Part of a small language model's weights: MLP 384 GELU, rotary positions.
MLP neurons of a small language model. Each row is named by its layer, matrix (up: input weights) and neuron, and shows model dimensions 16-111. Each number is 128 + 24 x the weight over its row's rms, rounded and kept within 0 to 255. Numbers have three digits each.
After each neuron's rows, "fires on" lists the tokens most often at its 100 highest values on Wikipedia text that the model never trained on; "fires after" lists the tokens most often just before its 100 highest values on Wikipedia text that the model never trained on. A number after a token or word is its count.

L6.up174:123144150145105119134154135098121091176111081121156109105118119169158110150125130115099130145115093156127149139071147160126123120148178154126124135100105079104146152107136100145094115082138126105146149161163128112145161160069086137083141154176102134106078123138099149078104124117140128157
fires on: "e" 75, "st" 10, "an" 6
fires after: "t" 15, " G" 14, " P" 13, " p" 10, " B" 8, "Z" 5

L6.up374:082084129198113155114167093104113140154133134171137114142097137131102133084079159125129109123124110157126131109105116127111137120118136114131158088107152134125165142144144179139169119124095093115105113148101133170128142118098087152149173122100121137158140115073132118157149139155151129155
fires on: "n" 17, "og" 15, "h" 14, "s" 9, "as" 9
fires after: "p" 22, "h" 16, "ol" 14, "re" 5, "A" 5

L6.up79:107163116113143108153126137143143154150114095180081085123148108121101106126116080105110118166140120148121107134157139112132168093118151157141137156159066144152101141133146147106126118126124134113134158084147140115123131131147110135101138179168120155157175155152125136120121081145119125157
fires on: "t" 29, "ld" 26, "p" 20, "b" 6, "m" 5
fires after: "or" 26, "up" 16, "oun" 14, "-" 6

L7.up171:141123139111180137107100176157148105130131144144108164127113139100126154156101081096122140178090150093148144146085119120124126134130076096155163134116119172150114154091117128126138170128157121111137117153106084160086129129116097106103119147133130127128136142126109062128102140157164161099
fires on: "p" 46, "s" 31, "f" 11, "k" 7
fires after: "p" 39, "as" 23, "s" 12, "is" 9, "f" 6

L6.up120:118144174151123085149172132093186118083135121109138129119107091116114134155115128149143108163153137169113191103138122133105137116128170145140108087132111119131126132108149151088155165179141138143126102074137131122095131170118138111143124134104099107102144100169150106125175115159088112129
fires on: "an" 20, "in" 18, "ul" 17, "|---|---" 11, "en" 9
fires after: "es" 26, " S" 11, "t" 11, "|---|---" 11, "ol" 5

L5.up23:160098114117119182115099121143126130147139121110175142117129135116153145160179169109156112105075105162151073152120115123159094157129090138113158085094082140117124088133125084128132124124135116150120088144117104066085154179171153145119156130162077141158111112084159155115145104113102122128
fires on: "y" 31, "T" 25, "l" 17, "e" 16
fires after: " B" 19, " H" 15, " N" 11, " W" 11

L8.up7:132161130134118117084133145132121186155131169168122084161118192132129148136126140115089121139100131136102144103123128138130136138163175116142189087143138108070104099125107168144088081132137155126120160119112126136120130142135176102150104148084139141120118101114106160145148122128102126092
fires on: "s" 22, "ov" 16, "v" 15, "r" 12, "l" 7
fires after: " N" 16, " pro" 13, "on" 10, "r" 10, "c" 5

L6.up160:091139156142159120148087143142135116136140123151164109097127133079140128149127141115125148131103130138115165125162144128131128103148111121125103110120124097163131134152169149132113137092068125086160183113144139110135151126130110116145110078110084128143119144171117091142125126148125156133
fires on: "as" 31, "un" 22, "20" 10, "C" 10, "u" 6, " c" 5
fires after: " M" 20, "==" 12, " m" 11, "m" 10, "b" 10, " B" 5

L8.up140:127090120098122135133120108150108164146141155134132142058085174132111141109116100116136103136148098146100102120149111132110131095113092175118131144155104156135165162145146156102115126133162140156162133100141155122166139116145123134101149100100131120057169133151116100125168129148135151144
fires on: "n" 21, "c" 13, "ag" 12, "l" 10, "it" 10, "ut" 8
fires after: "ig" 21, "b" 10, "ir" 10, "u" 8, "un" 7

L6.up319:112103160146110159126137097134190157143104117113136105104109144096147165177117154106092107143152137133119151083110103115141114161151101135147129126128131141122166152135174141162155127088118151109154162182131135133135131149120104128163135162123128111090140150140133097121141116145147127129
fires on: "o" 60, "s" 11, "m" 10, "is" 6, "ers" 4
fires after: " g" 33, "p" 31, " G" 14, " k" 6

L8.up93:124120155074120137109081109160137097136121066128104149179102148141143109135107123172167167114133117141117121084113127129103105150138132071098147146104163109177114086123090120164111081174145151082119103140142147128136147161135124126154110127151157132136164114096093091144132150131116121118
fires on: "in" 25, "ol" 17, "e" 15, "ear" 11, "t" 8, "ed" 5
fires after: " m" 17, " M" 15, "p" 12, " c" 10, " C" 9, "d" 7

L8.up301:134119191151128114123147147123140139192117153127115120155129130098145170150119087126103105126137153154114171132125103132139120131070119137110105113164121107090105148142140107138137135126074161128150141119120137110074183107086115132130060153125109136153153095117150123098102131109149129139
fires on: "at" 59, "t" 18, "ed" 5, "om" 4, "v" 4
fires after: "r" 26, " p" 14, " B" 13, " P" 10, "ar" 6, " b" 5

L5.up49:100158156095105119128122128141146123103109133100146159172140090126112168117132122159110132180123093148132166145137160147121155139161135111084129129150131088142141155158134096119110108144157149104066131139127171086122070115116096103126118121146172142125123124089082123141114130118096152103
fires on: "ber" 41, "in" 33, "ay" 8, "t" 5
fires after: "o" 32, "l" 22, "e" 6, " pl" 5, "ing" 4, " M" 4

L5.up311:093116130117148114115133094128149128114112129126141169174157125101121161167126126122163130128094084152131085158129095117106139116140137134134151169125105156148165158120127102138125133145120078138154131118160081154149085123131109163081077132071125122139140143110140125114147111118182107137
fires on: "e" 20, "n" 19, "ic" 15, "\n" 14, "h" 8, "ian" 8
fires after: " M" 26, "==" 14, "it" 9, "ic" 8, "I" 7, "y" 6

L6.up7:079150173142164101103111159172167152131152104157110138168147113151100111126126116116144145124145098136113118078138117139123150141125115130151161164153076111115150125138121134140167145147130152170117129124116127119098123148120147113141103110153123103125164099125174092140104074096113064135
fires on: "ld" 19, "|---|---" 19, "ot" 10, "ul" 9
fires after: "\n" 17, " he" 16, " R" 13, " c" 10, " C" 9

L6.up45:105130128130143161117097123174065126158128114135104136108139141106106109140151132099071095129130108134140088174128079145148127102093097138082132103148101109122110093110144144194109127132122123153146174112133159136127154131126125119131117100147113130125168113154124096119148102142135146122
fires on: "e" 35, "u" 32, "o" 28
fires after: " f" 47, "g" 15, " F" 13, " b" 6, "F" 4

L6.up86:117130209123100108134140140156116143111128132114124142116147159123097142167113146095108067124166132129085199126135109125137144083158131106135119105092113155143149132161128113138126115155133127128088104152119098132107135129098145125077140133146083093149098109126118085132112095126086129112
fires on: "ur" 35, "an" 16, "l" 15, "um" 14, "en" 7, "at" 5
fires after: "c" 26, "ic" 15, " p" 12, "ol" 7, "t" 6

L5.up53:186129114122098148127123094109099130142144126121172121091138088135123164141113123166146120135111112089134152144141151113146129159159180114106115160159125087136140170135165139144098116125158124154089099124128181136134099168129133088106119085136131127112139103170130106116142162117134129124
fires on: "ay" 50, "ac" 15, "it" 12, "in" 9
fires after: " pl" 54, "l" 27, " l" 5, "ot" 4

L8.up153:160102146161140114110177144103102149115151101148118124111147155104165137090068100132130076137130149110141161112114090114142131139156188124142116085160123128113081144100138167112141154151118139101147097094092112118139185109142112147138144113131143152131121097112125141112109133103169126147
fires on: "o" 17, "h" 15, "l" 14, "e" 7, "p" 6, "al" 6
fires after: "e" 36, "o" 13, " O" 11, " re" 7

L7.up134:120165130113119122134110119118125136105114116196137143136149062130125170112150139102121123122129107143172160131150135162117143134124140141110138077096156151113095110116096171145084128140140132128125162107110146100115126131145110099112120129127165108123116124076119084146088103113131079157
fires on: "t" 29, "y" 14, "ap" 11, "a" 7, "as" 6, "an" 5
fires after: " J" 23, " A" 22, " L" 5, "l" 5, " l" 4, " the" 4

L6.up248:135182167085131133112137124126171124167113157126164111150148112142158126081152116136137126175119132153179151142127154127088100153123130130085158162149116152109116135115152109177123094124156129060125129115136084092165168127116110120150108111112126095179145112137101139127155146115109097079
fires on: "ch" 35, "9" 21, "." 14, "5" 7, "2" 6
fires after: "ar" 36, " 19" 21, " 18" 17, "1" 4

L5.up113:147072105126138179148127130154125081147161120153121107130155114110118115162127109120162133134115130172139138109161164123122113112133167146086133121123131111147127095149075080121128155196107124104124106112125106105128077142140111115087099101118119186112096123141105141149116134134085127122
fires on: "il" 23, "a" 19, "p" 19, "D" 12, "ly" 8, "d" 5
fires after: " S" 40, " s" 21, " O" 14

L7.up383:126147115151165125142114154176099113153085083143139156115122112116119108125129172155103154103154140107121128140123098140176109105139105141137119139158163096106113124098152115181106150162152118120088128170172118141122133144166147165120153144106169158125120126118151116124152079089101138146
fires on: "i" 77, "ri" 6, "r" 5, "&" 5
fires after: " s" 20, " R" 13, " B" 13, " b" 9, "b" 8

L6.up182:134118150127124128135174117131092140130119144118119128130154118074115114077160175131100125121144132145138142108116116086111136149073133108154138117138137117096118150189114093137150115135166143148134132176136164104118118161154112067120123105161143126140160099115132123126171112127126133144
fires on: "re" 20, "al" 13, "on" 6, "art" 6, "ep" 5
fires after: " G" 15, " P" 14, " t" 13, " T" 11, " p" 6, " J" 5

L5.up285:135129104116136152145048126123125139111097151092155139129150085077151175131134114141144145115146141120143135129113151159094151103106130086105130166123135102107150087120116092146105134129142171184178149114162124134126141145110141153123117129173115097149121147108131172168137155144122103151
fires on: "ut" 31, "ter" 22, "ri" 19, "iv" 14, "e" 4, "ar" 4
fires after: "f" 30, "it" 24, "at" 13, "t" 7, "b" 6, " o" 5

L8.up167:139151119097139116116143094157087107154078093168164118136170119140180151171127117102092130087112089135120136123117112107101135154098131184099121116110157127097142140157123104149107170117145144110124156097157150107128141136117095137116061155167161156117122103127115157108115110166144112133
fires on: "e" 35, "l" 26, "d" 11, "st" 4, "r" 4
fires after: " G" 22, " T" 15, "ay" 12, "c" 8, "at" 6, "Z" 5

L6.up88:123165133126135120107124119138107135100123124155092161128115146120164125120123118083123150160086117144115127169101154122168135150067159141130122102124105142167145151144160161153144185148165109115101116113112119120129126082157060158126162102114142137124114135140119107129127146144113125133
fires on: "th" 25, "ill" 19, "p" 13, "s" 12, "ed" 7, "ear" 6
fires after: "p" 22, " W" 18, "-" 6, " m" 6, "y" 4

L5.up24:141146139129098145128101090162088142126157135151119147147133156105085081158157147105131182097086136120163127146135161158122132132144128114147141110111145209143129125136122149125132145117102127140138141086083060136111109080151140086151114094129094106167151104141127107119132125073150138153
fires on: "ver" 20, "|---|---" 19, "n" 12, "ub" 12, "j" 7
fires after: " " 25, " s" 11, "|---|---" 10, "\n" 9, " e" 7, "_" 5

L7.up2:161129151168161101193078142142105094107122139153083097137096112082123131144177099150142115147119134122176070192139158105147133145145131130158131146145120139139152103111104137148134143135137107146121129134128134114146147142126138095111137126166135143108150094145086134133131105089113146129
fires on: "e" 49, "le" 10, " he" 10, "ar" 8, "ra" 6
fires after: "w" 18, "n" 9, " W" 8, " w" 7, "ur" 6, "it" 5

L6.up250:106104137142137170111098094138125136123103156111129149075157159145156104124118148138115123067119148132161130104089131152161134072151117121114142175144164068118167113095112124100118124154151089127106148137133119121141102114099101084161164173146172171113100108085147128152146174108163128126
fires on: "l" 33, "ent" 19, "or" 13, "if" 9, "em" 6, "ot" 6
fires after: " " 14, "ic" 11, "an" 11, "id" 9, "g" 8

L7.up320:124114133083127115134111130137064102137111149122106155100144136107107136115144135137159153108122159092093108105090142168096122111113165151109131132125109120157100092134126123165102136135144075138187105132105124113162131093163111169181087118143143129105138181137134144119126107125161140109
fires on: "o" 19, "r" 17, "h" 10, "b" 8, "1" 7
fires after: "ro" 27, " w" 17, "o" 12, "w" 8, "[" 4, "s" 4

L6.up169:171163125124128096159164140133150144184151136151138119146145113109117114107142062152094165147104119094135141151125115123185144114102144110114152122122078149119136129114165114150118096105160117137080181099093130134122160140130094084125147134099180149124116120124126108108111109135106074114
fires on: "s" 38, "g" 29, "t" 15, "m" 13
fires after: " re" 19, "on" 18, " E" 9, "e" 8, "-" 7, "p" 6

L7.up104:181142152147156159120104121113104139110140140114143130154171149159131114148122177103099129123103153144129110168109090114118144157144131126138147103132118083100148147152123107106114138136152143096129103135157143165173083096134124133121125088080113112159142113142136121119126117165095159108
fires on: "re" 21, "or" 18, "o" 14, "he" 12, "i" 6
fires after: " St" 14, "is" 12, "e" 12, "l" 10, "ec" 9

L5.up35:148147154160101117129176172165117168129110086107120168089160136158117119107128135108126115064089122155131148119148146095129146124091173140155082104180163126122141115159140153152111129148168149147112110119146138106122133154135126103132119109128062110112139127137115118125131125143142092089
fires on: "r" 70, "al" 12, "and" 8
fires after: " st" 29, " t" 17, " T" 15, " St" 13, "o" 6, "st" 5

L8.up176:141139129118083117137138168119138130112131169140089152114099123162118154156151139146117151126119124145073137148129094126158105130127135131154133114118086145133102119173088134147137135117147148139131139124103155130110098149114147102103158196159169124137105117127111151127126080140136127086
fires on: "t" 28, "y" 17, "er" 16, "ry" 11, "en" 8
fires after: "t" 32, "ent" 12, "in" 11, "ad" 8, " t" 6

L5.up67:152123174135122099100118116128081130103120093119146108092153162066099101092125126133092141112124124152096146146130165107122143143102132153108141064142127167133145093155123146152117155119100090143152129134067130115132129104138117108116131077114124137114119161142104116150113139149113134130
fires on: "c" 30, "p" 26, "art" 8, "st" 7, "op" 5, "h" 4
fires after: " M" 21, "om" 13, " 1" 7, "os" 6, "ish" 5

L5.up135:118119116118169162123123109114109094132167107138124088112184141189174118102113153111120126121125090146162133135110118163102090107107129124139130124138149116067173116096097121118114167138141125171145134152120110134121147167145131136147135097147149122156146126119165134111093132131147127147
fires on: "at" 16, "ol" 15, "on" 14, "y" 12, "C" 9, "oc" 7
fires after: " D" 22, " d" 21, " F" 14, " O" 7, " R" 7, " f" 6

L5.up360:152100141116136181163131094145109163150101135134124153138157118135136092118134094143140141124054096194093143106126156118126094121144123098131112132143149085153104123159124144104156072125097145114129117102136103143137066119155125140133117089160127177139169103143167114129113125110092117088
fires on: "le" 25, "a" 16, "1" 13, "2" 10, "e" 8, " 201" 6
fires after: "20" 23, " re" 13, "re" 8, "e" 8, "|" 6, " de" 5

L8.up170:147133165157110172110142123148170097109126127173112109121139155150107141086130126098132160124090166101092166147098163137126135166110095134100161107136140132136093104133136154119123131133132087127123150125143120129119174136112137106146116104119123135139124084118083124142154121134135151097
fires on: "u" 61, "p" 13, "om" 8, "s" 5
fires after: " G" 30, "am" 12, " A" 11, " J" 9, " g" 8, " H" 5

L8.up111:119099114159113136152179118136125151167114152108116110112150137134142165115126122123089111105101101128129138150144132114129139160128122130129134091165067145118127119159164132180085177104140153093167150096166097153115146105121098097127142128145109122130149132124123110123143096087157108105
fires on: "h" 24, "iv" 19, "ion" 14, "g" 14, "t" 5
fires after: "r" 13, " p" 12, "ct" 11, "p" 8, " re" 7, "ar" 6

L6.up240:163149122101145144122154179122118129122085149155145087120114142143133095154113130142178134131150130174124142149121129125111148136111130145133161100181169115141133126136109130169160067124119133095128118089157131142125117169098159079130143104116146119143138135088114071133116111132128097084
fires on: "9" 37, "2" 19, "5" 8, "t" 8, "1" 7
fires after: " 19" 25, "19" 24, "20" 23, "el" 4, "2" 4, "i" 4

L8.up253:109130129097147084113104154140109124124128164142116118112156105088128113081096127083112162088125081134123145135145098154137133119156131122120101163135172123126130155142165176131152103122111189136131120112145113138132128140149143090142115117124155158142161119186111122123128150104145141155
fires on: "un" 13, "or" 10, "ur" 9, "l" 9, "al" 7, "oc" 7
fires after: " m" 14, "em" 13, "m" 12, " M" 9, " A" 7, "id" 5

L5.up60:122110136100162146127156144110144107119133140171105118098121124119127146136116112123139122138114182096186130096141103118111143141099098146138160114129151133112127112124112141171130175150121151116103145124147132159128121177167103150148127116146105122145189075125052089113132138159131128170
fires on: "s" 45, "p" 11, "im" 8, "e" 8, "ell" 7, "f" 6
fires after: " I" 19, "or" 10, "l" 8, "ur" 7, " pro" 7, "ar" 7

L8.up141:117143181119137133120106121126147133165104113138130107107109140093095154086155108156091136177107141143195125150104114087146167100141103099127136112142147150154126120131113057155149135181105184119128119133103112117149119121131105108130117149105140124139119126159118110150157151151162145138
fires on: "n" 12, "s" 12, "t" 8, "f" 7, "k" 7, "im" 7
fires after: "on" 14, "in" 14, "as" 14, "f" 10, "a" 7, "l" 6

L5.up5:197114121164120116100141180127101145126162121070086113193096092145091118092145119106124083125141114141109115126157123118115154139166089130137147155128173118110126137129145097145114111154149130140123121125115130104154126110108166103138125115169137152084161133144134165157141130159135143145
fires on: "l" 65, "p" 11, "el" 5, "ro" 4
fires after: " s" 18, "l" 15, "f" 12, "p" 10, "ing" 9, "-" 5

L7.up367:108167144166128128100137107102133106143123113118134098134120140101130144162140134157169138095141161114139151138084130109113149120121132125080100131141108106090109125109166168185118114099123177163144144095117140159120143120136125177086099126138133118149139154153108127123117077130113115172
fires on: "n" 29, "iv" 15, "ed" 9, "im" 8
fires after: "r" 22, "or" 20, "th" 7, "l" 6, " c" 5

L7.up87:128131128110117145137143154112090127131157093147116149110114103107148117127104103170135117138168160070119104133130127126120122123134124129121106126116134156092106168130067091097118138155147120116163126164091141141062131134116102085124144109127148138144166139112132130166137169147125097116
fires on: "et" 25, "at" 18, "d" 14, "av" 12, "t" 11, "m" 6
fires after: "in" 12, " d" 12, "p" 11, " p" 8, "s" 7, "ac" 7

L5.up303:151137116110095132124144119156142133146135120114145165146159095111120133157123160132141110125145142111153097134186099136142155180162157106153115095135125139093173137148157113097116108089173109119126163126130106141116130073126091141100140101109181111132123166098098144136116125137107118157
fires on: "as" 22, "es" 11, "om" 9, "ic" 9, "ack" 9, "l" 8
fires after: "l" 17, "c" 14, "ust" 12, " b" 10, " g" 7, "b" 5

L7.up373:123156124158144145108109121128163126155118126111185137200092112134155164115150130157119128142152153155133125147163136163147127115124131130139148121116099115110159107131161115115126108056113170185130128095168103112146120190127181103124102134156114140159150136096110132165161091116108149103
fires on: "iv" 25, "u" 15, "i" 12, " 201" 8, "all" 7
fires after: "r" 43, "est" 6, "b" 6, "ect" 4

L7.up222:147138100142125151127117097117107091099107148154125156122136104132137171114131099096107122116127141149141099126131115110127098119129143172154099179175123133098103138164137114138117092155153121105128132133122174131176107158124144142167154138165121128128135102128154123124139110113103141138
fires on: "ul" 24, "u" 20, "w" 18, "he" 10, "l" 7, "ew" 5
fires after: " s" 20, " S" 11, "es" 10, " f" 10, " w" 6

L8.up10:123122077127168161176129133138134145127108134145105147126129097165169128117093106127076133076129103154187114147100098155149121140119127141128137138153133092089121111118149111142109114135085129127140103194105110117111162129116125099139137138118167111127090118128129084176120163102109121122
fires on: "r" 14, "ec" 12, "up" 11, "y" 8, "u" 7
fires after: "p" 17, " b" 13, " " 11, "b" 6, " a" 6, "a" 6

L7.up79:165123122117123126165114138115121109126135158126121099162129104118156118092151138120097147114106133138172120101111109101136123134120105124143128071134114142132107122105135136151124128101096114132138077113112119172172111143115091104114063113196144123116126118132090163100178104125142150173
fires on: "p" 35, "t" 21, "e" 10, "ch" 7, "y" 6
fires after: " re" 22, "it" 16, "ur" 8, "at" 5, "w" 5

L5.up156:162117132123116118119168104163103131136118102116108121105106119103108107114111155152091161110128104112118126116123050162120164144119174143094145122128124153123153114160152116190108126118129139109159123194101152190174141140128114160118136118100145136110169120103128102135161164141103192133
fires on: "l" 21, "o" 17, "h" 12, "y" 9, "on" 8, "is" 6
fires after: "ar" 13, "p" 13, "ic" 10, "o" 10, "i" 10, "ing" 6

L7.up126:123110127141099127127117097099144092111164094114184111155114147107146133115163121123131139120120130130155117167180102166135154123133129126107128108144147125124134138105126143134157147095123139159099182116134124140127125128117169110092108136166095096081133133097134138131106130180163149111
fires on: "r" 36, "l" 12, "c" 6, " or" 5, "ver" 5
fires after: " a" 28, " A" 12, " the" 11, "ab" 6, "th" 6, "oun" 5

L6.up229:129096101119125158095135121168137161139179139105112090118093117086097136122076153144151141132122162162105140123104141130129134114156173166089137094102088121124139167093132126120101158156093179122129142142107178121153145138134093107137149120116124171218122123131150083134150084128083094152
fires on: "a" 20, "i" 12, "ort" 12, "c" 8
fires after: "p" 25, " p" 19, " P" 15, "re" 8, "er" 5

L8.up270:129117114150143098143154133149128114138104144099144148160128081127103155133128128122118119133131146129117122112120126146158128130149139151094149097062119140110135192140107131145163096149131180136140167168106134141154121167160148130134097098092162107133112125076135088146133151127157119154
fires on: "ay" 24, "ep" 22, "il" 10, "0" 7, "4" 5, "t" 5
fires after: " M" 23, " S" 21, "r" 10, " 1" 9, " 2" 7, " to" 5

L6.up328:088139135123096107153131129138093153165105132134127107141101140145106089100184121136180129138117152106095072106150129134097124113110090185116143139076129122148148151160115128134124111149127116180106121112144111135160138150116119079129085112131154112106134099136129126135114137103151125148
fires on: "n" 21, "it" 17, "y" 14, "an" 10
fires after: " A" 19, " s" 15, "c" 8, " c" 6, "u" 5

L8.up316:155135098146097102135146109176137091151139140113123091134133141153121132063155140118140119148116110154061113128157083142162093164134124111083129125125096126148153148146142143091133121110119128173130145116107082164089159094124156118123168085116155139121139153117135132127142079149115120107
fires on: "as" 15, "es" 14, "ic" 12, "av" 12, "ac" 8
fires after: " D" 31, " r" 14, " g" 11, "i" 5, "D" 5

L5.up137:100097136080161159153181121101148151113143108139125135133080140133145070119118114134112117142119139151119148131141153122111149139102098128129078149114089131114132158108118170145167138109153142102125128127136099144105111105176156125126121118153115127164087114128116161152148127061135114125
fires on: "g" 60, "u" 11, "im" 10, "ut" 9, "el" 5
fires after: " a" 67, "e" 13, " an" 6, " re" 5, "v" 5

L8.up251:185118185138126132114110154148153139103123179125153143107112126171148154132100086091140139121109112117125145087063103148115115160117147125100128136141155125097126148124124120152093148129136124111153132138109147114136130149120092080137121152162181133121136162122116112123130124112139147134
fires on: "p" 27, "b" 26, "f" 13, "y" 6, "c" 6, "ess" 4
fires after: "ot" 22, "p" 15, " s" 11, "-" 8, "y" 6

L8.up348:114165130123114096138147177124131111158141120150131138188152159106103136146096110158139144115113114179133102118103122136164116134136157162137151124101099112130103149147155160101166118150174117132151121090071088146163136098132145127115128133158096118100108101160123112146100106099117125083
fires on: "c" 40, "m" 14, "r" 6, "es" 6, "n" 5, "ed" 5
fires after: " a" 42, "ly" 11, " A" 7, " d" 6, "y" 4

L8.up84:121069096090105103140118111133150160143145109159148188153131125158120089102087102160090146121176160166124106097115134130136112126105172124137129137100127124143113135117137117106096124172110151112155112141132178145081133141093135125138142134147137120116111127142137112128136109175152094104
fires on: "it" 29, "ect" 20, "n" 15, "ir" 14, "ot" 4, "t" 4
fires after: "os" 27, " s" 10, " S" 7, "p" 7, "en" 7, "j" 6

L6.up124:114145143104133129147139122170175116139118146145120145127147133136121126120162096157097119107110118128173131114153074138089118146120125148079181150134102110146105128143154147138134153116098116121109147134179136141115126099125129111147099102161125094103152122105130135110158124114131152133
fires on: "in" 52, "u" 9, "iv" 9, "\n" 6, "7" 5, "ic" 4
fires after: " F" 15, " f" 15, "f" 11, "Q" 7, "if" 5

L6.up329:093145150113113162161124138127166110134106125122108130150131110127133144161096146133143091160099112176133085140116132097107103150120090122098152165110085143185091112146132121140131119117077112107113140111133105125127119135114116130140086122169127111112138128149137127125108150118138121163
fires on: "ag" 29, "e" 26, "ac" 12, "n" 8, "y" 8, "ed" 8
fires after: " m" 26, " M" 19, "as" 17, "ic" 10, "n" 4, "c" 4

L8.up168:101151150145183111126143135118150115101203140119113127154156169124095148127113141121147170111129121149100118105108107153105113140137089134105100147112132078151096111137121144137104155132186170118163133124139115149133128139112113092107066101115145136121120115132166056113161106101099141114
fires on: "f" 33, "ed" 22, "n" 9, "ran" 8, "al" 5, "en" 5
fires after: " A" 14, " a" 13, "or" 13, "ct" 11, " F" 7

L6.up103:124079128147100156109119107090127161102122109166145162130112131123156106118132119121143065121135084127133145140112115182166142117104177152102105083164148129112142135142140105118137139146133150126161137077136135093147160147120098100112098141090105117098136185173107155115137143114155100177
fires on: "an" 20, "p" 18, "e" 10, "ent" 9, "l" 7, "x" 7
fires after: "ra" 20, " th" 16, "e" 10, "us" 9, " f" 7, "l" 7

L6.up61:189073183115127110120102122076141086130122121168120132159133150118110098131132159152128102088141152080158127090144129137118129124124133115135154162116160109152139135090144122160118090154135159097104160109162127144113104158088132124145140127109113119118151126141133097098123142139149133131
fires on: "ill" 24, "e" 22, "s" 17, "p" 15, "ir" 11
fires after: " S" 18, " o" 10, "is" 9, " k" 9, " M" 8, "as" 8

L7.up311:150118156090107132158135136077103141105121129083102116122125077135144112094088144173100122119083126111104147129142147148122105141098133134149157091158094135134123093120061169096132164110136114138173092113193126144136127124174109163120171121132183122128143129098139158160085101163155176134
fires on: "r" 21, "b" 11, "om" 10, "on" 10, "el" 9
fires after: " w" 18, "m" 13, "um" 10, "w" 9, "f" 8

L7.up129:139134142099126179141141089094137132183131104147174114148093121125134158185123130132154073153121101137103147124117124143108116148144120127144086117103133115125106120143140141115140119125122094175129141125112114108130129161153151110116143148127140105096099159140138127175136122136120131119
fires on: "g" 16, "iv" 14, "i" 11, "it" 11, "es" 10, "um" 9
fires after: "r" 26, " n" 10, " m" 8, " a" 8, "el" 7, "en" 7

L5.up152:109125123179100127070108118116128147135114165119102165146085099089132144128098123149128109114111102149175117148160121121136145120170117124135117110152149117101112102151123136120140091177154153151111137113137122132117165077139095172142146095107094112077139138062141137099114094166135150132
fires on: "e" 22, "et" 18, "ou" 15, "f" 11, "or" 10
fires after: " w" 28, "h" 15, " d" 13, "e" 10, " re" 10, " T" 7

L8.up293:108073129126139157107177127127075133149073106132149105102139141135153135142114143138123151154123149154121149117140133156131150121109148157138108122107098128117105154109094137138112138118107134097155052143172192130114157156163114109133096163154159136150128132085165108113163104111118132175
fires on: "ost" 14, "er" 14, "l" 12, "a" 7, "e" 6, "ir" 5
fires after: " p" 41, "p" 18, " P" 5, "e" 4

L5.up55:122146135119119135157137097125158153141161148146109106127112108171132170126134125111143118165144156090127115166095149113135137145179138125151142099119133136083170133149139142133158130153112152165125156090081141130097103130070184079119115129102120117113129097126092132139105143090097134162
fires on: "d" 52, "p" 15, "and" 11, "ain" 7, "le" 5
fires after: "el" 38, "ol" 20, "l" 19, " l" 11, "am" 5

L7.up70:099099120179148179122126128128108154115129134101169140100103125133152141102138138119105079132140154095123102136100184118109142137094110093125103120116129123078158154156163124146134126159213146142122131138116135121156112096120112162136144125097140164138116124154128090161085146180138121124
fires on: "i" 22, "h" 20, "or" 19, ";" 6, "if" 6, "f" 5
fires after: "ist" 17, "ac" 9, "ec" 8, " Ch" 8, "et" 7, "y" 7

L5.up48:141098116164105096156098117122083078121114075127119164130092130126108130145160130155096146122150089134139126200125119169087163156139154109152127147160120126135119132130119137137086110144151122097152126105118149122078130124138115123163153137152161132132108165133153150155131116125127105132
fires on: "it" 19, "ol" 11, "ill" 10, "ut" 9, "at" 7, "th" 7
fires after: " K" 16, "m" 13, "os" 9, " M" 6, " k" 6

L6.up224:113168128094153115159109147115183129126177152150164151133123086141129127116079127124076135080110096089141100123158129143155096115088119127134153164108150080113146164113122115136139127158154143097120121152119168116129162130161131118126122122140133129102101110114128130136121071116170109114
fires on: "ent" 36, "ep" 26, "ol" 21, "9" 7
fires after: " c" 34, " R" 23, " C" 15, " " 6